python train.py --num_hidden_layers=12 --num_attention_heads=3 --norm="rmsnorm" --positions="rope" --attn_scale=0.125 --parallel_block=false --init="uniform" --init_std_o=0.0 --learning_rate=0.00191 --beta2=0.95 --weight_decay=0.096 --warmup_steps=405 --max_steps=8237
MLP neurons of a small language model. Each row is named by its layer, matrix (down: output weights) and neuron, and shows model dimensions 64-159. Each number is 500 + 25 x the weight over its row's rms, rounded and kept within 0 to 999. Numbers have three digits each. A neuron's up and down rows have the sign that makes its largest values positive.
After each neuron's rows, "fires before" lists the tokens most often just after its 100 highest values on Wikipedia text that the model never trained on.

L5.down48:510475468504518480496470517512515550509498475561500478454531512503445502499460497463487487499506522459474533544494460511488502513521487482513501477488514466500515515503519488489490461472519500500485483528480531492511517529538553479524521469525462504473493433480486498511510502481514497520
fires before: " |", " February", " January", "."

L7.down305:501510462501503476503476495484511475503495509505501521514492468506520473482488515519530513539527502502492480522472514513480459512528526462546473510515454511487470501503506487472430492477506526463477496496509516526498468497477537498482493454472478520515532489519502501446493549492507532514
fires before: "\n", " a", " an", ")", " is"

L6.down76:478514542488452495495460488451544517490480490492506451467534469521517534491491470500522478481483516486490529500511496504478464518509510512520532512508512481495546443451480462489540513492499527531554468519494481530450538524511542488501487463531475488478464509525471525500500471531492463485
fires before: " |", " GF"

L6.down164:491489523518502507500581521511504503467477477472473527537452447520507498507498504495484508472541521553495503520505496496493544493485476514526501484491507516538508496466487504510520526517533469516560535467514521530472477476490510529471517500498475476494494522471504516478493508511514525549
fires before: ".", " |"

L8.down483:498496471483474487482468524512492479456467517451476484468478512525503509531551513501429508551464490501532493559507509488553484482515499431514474517481527478524479502516531492485498500506500510489507448478476499506504496509511529435452478478539513536515458492497507481484496458497535487492
fires before: "\n", " was", " is"

L4.down234:516510481480481466494605525482511489511489534513496495502533503530512490494495533532484490486488462468529475505512520472504502465499473509492489459480467502511499500464480466516457505503531466480507470509528507516480523479540463487484518461526493500514512536489509507493527506561528486501
fires before: ",", " to", " the", " of", "."

L5.down359:481540505490490500463523507517446484498497467479461483523517501550511498507484537509461480529528474448512498516502517477509469480471515529467496552498471535515490460508501500487498509524492481495488491512521526492517458538472503559490492497521516452502462540520498514508543487511521524504
fires before: ",", "–", ")", ".", "s"

L6.down2:510488546504513533468519513501527497533566498542520489498480517529498495479495507520528465495539479540504491565512484473551478548517494492444521479516476492488473519511519531508512466453485524460503518535500535503534553501468469507520517519446501521494490500514464525515501500515481529481
fires before: "uki", "uke"

L5.down298:509516445516524493463508488475508511479476545476510488513548528482575513546467459491514473485507532535474519505508488503501524543532476468489500464518530501517517523518532456492449422557501523536471490504505508484515500512508535497514524517499471476511515503536497470463496546489511497501
fires before: "%", "′", " |", "\n"

L6.down292:577471494498476474511547490498492544469522513505492478472500502529532523461467502507482559464475499523466492464498461498476530465542461507506487519516509449468507487482496488493529491533490485486501497524478501506458481537501513529517524483538578475467508502486510472517496484498499487514
fires before: ",", ".", " |", " and", "\n"

L8.down418:468512546494497520441433527531525509531443477519501494490507489515489495458521483506422483478490567474508499498498466472479514498508449477524496501516479488507533491501467514458489479492539560521449526493441540485524489525500487483529520504490501488509487499489498493524460506494514493415
fires before: ")", " (", " |", "%"

L4.down444:470516542491503509516448507524471510506473502505502475517524475510458509481491518463452531515501508504510521469563513508493473454512513544508538501508468486501504493445518502488525500455488506517498523501452507528533490481491535506470507484504517532467533454489486446547541472501493515515
fires before: " |", ",", ".", "\n", ":"

L5.down76:463515516508512494476490508488468468468500515502473495537488482529499502497509510529478486486507470470489478511470545499470511519516512430506474474533498465543519486461532502472457480479481502475499461508530473529479516470488455509500485485459509515495474471518513511494495491494492473500
fires before: " |", " of", " 2", ";"

L5.down43:505542472480468510485491537490509536492515484545499497488501473510514471486525516488524465550493478504537550463541456501502477527498470491501458521526495484509478557521485495475478514479488471486497512519478478492492496530515475529508480542531514488466519481519513513479509477526501504553
fires before: "\n"

L5.down40:505491500507514491480481487486527496519494533411472510525532513508469482498510504512489522533514514505504492530477496504501516438490478500492509460529482479524472462482468500515460486486487540499492492522507523509506505488464528466492510499442479563494499474443524492511501490511503491485
fires before: " of", " that"

L8.down147:534468511479439479507498502455457518478467492494525512523474533524500508520517509518473506530489471500507484521506490512529540458492469500489520526506478479507447527512445452552563470472506484519488508497510495519493491474478546487511527476517494488504493519517470521508508503457497517483
fires before: ",", " |"

L4.down136:541533496494497532477485568521484519473492544501507479492542475518476523523488486494497500526483492456476501513497511494494503564464453519496515517502488459496516504544493489469449524464480564533532474492500482501508481548524502509498510524515569490453478500525485450517500475546481504459
fires before: ";", " |"

L6.down113:525492504481512475453567479478520473507472461435516487533484525517484508546445493504552516478493500449499483541511499472504480528490473515524478462490533492526484475528488477467517538522488539515462493541545481508482484482482485475536488535526519499503493472526485481516508458520457534478
fires before: ",", ".", " to", ")", ";"

L5.down408:449476522529489459511579508480463517478519513433512538479509514466523463443479520503538463478500546545480480485515486453459499479543479488500508477470506498525512500540493516509482501477479506527484479481484529499494484481472470511500509529525465507526504473501470493461526482464528518440
fires before: ",", "-"

L6.down117:488511516506492489512515531525474449519484502524515504519528475527469543471480504504528530543427535499458489478423524522453472540474510540493538487510461454497468515488493540475465452484492471494468464483470486504500508528524496508536505490500526470500527487462534496496498478494504496522
fires before: " a", ")", "\n", " an"

L5.down170:535477499502456499505530460528507469499503496514497495549509540468476498535481530528486493483478533519520492509493500439474498506512465506498492501489496468559491521536453479497490490491463495513494544492525520526473483489525560491481517488516504502507496479479521498514499437519508527501
fires before: " |", ".", "\n"

L5.down405:497490483466478484479542534495490454488496503515490475514504495507514494517480516465432507485522481492482477506506475487534480457511547441470497489506502525530545494490493509509492477437512490494449421480509519466502521528489569486486533487487512502526525511497453538468503510479510481538
fires before: ",", " they", " he", " the"

L6.down15:525497512530545487489549451489488509490466536505507507496500495507531518504493507536529518488493485495508504527506481542524475522466474480497550545487476497487545533521465515488494507492515394527499485472494475500499478474491516455529530526516518492464471463534494476497465482480484513531
fires before: " |", "\n", ")", " –"

L8.down498:536517505500496511479449492506499475514534519519476532469511445524466519493510496498502473454472486455517498482460500471507507471513524492526445499476515530469489473515530531542473512523511518502494533479503537512459513469487482477517459479492487485503497489539531516538462489465520512439
fires before: "\n", "|", ")", "born", "|---|---|---|"

L5.down477:496463517491447517530583468524452520517528519538492510477452547525510473528558548483471488487505523461524483504491464497490489514518495517501474513510510503504507521491489490520497487514488530487485478476456481484529530497503493532482496494519525493486505512526500490506480489511481520525
fires before: " |", "°", "\n", ";"

L8.down505:513494485442454532490518502475504513484506463496533516485495482497450538516517502526510509512522515513505464470508524463496522467505475469493453491553491513473533485521514515482528509517500464474516480485518519501467527476494497490528515475488465470476479542523505451520546502513501548515
fires before: " |", "00", "%"

L7.down360:535485489547460511437547486497498481501511452498491524477481499501485482443458505505527516533493497495543486477522513502527555493498489523496487476553550540494506500498563484468487482510499482498480532472529518488469534530487468463488524461492505474517471505463503477494503533486461461518
fires before: " |", ":", "–", "-"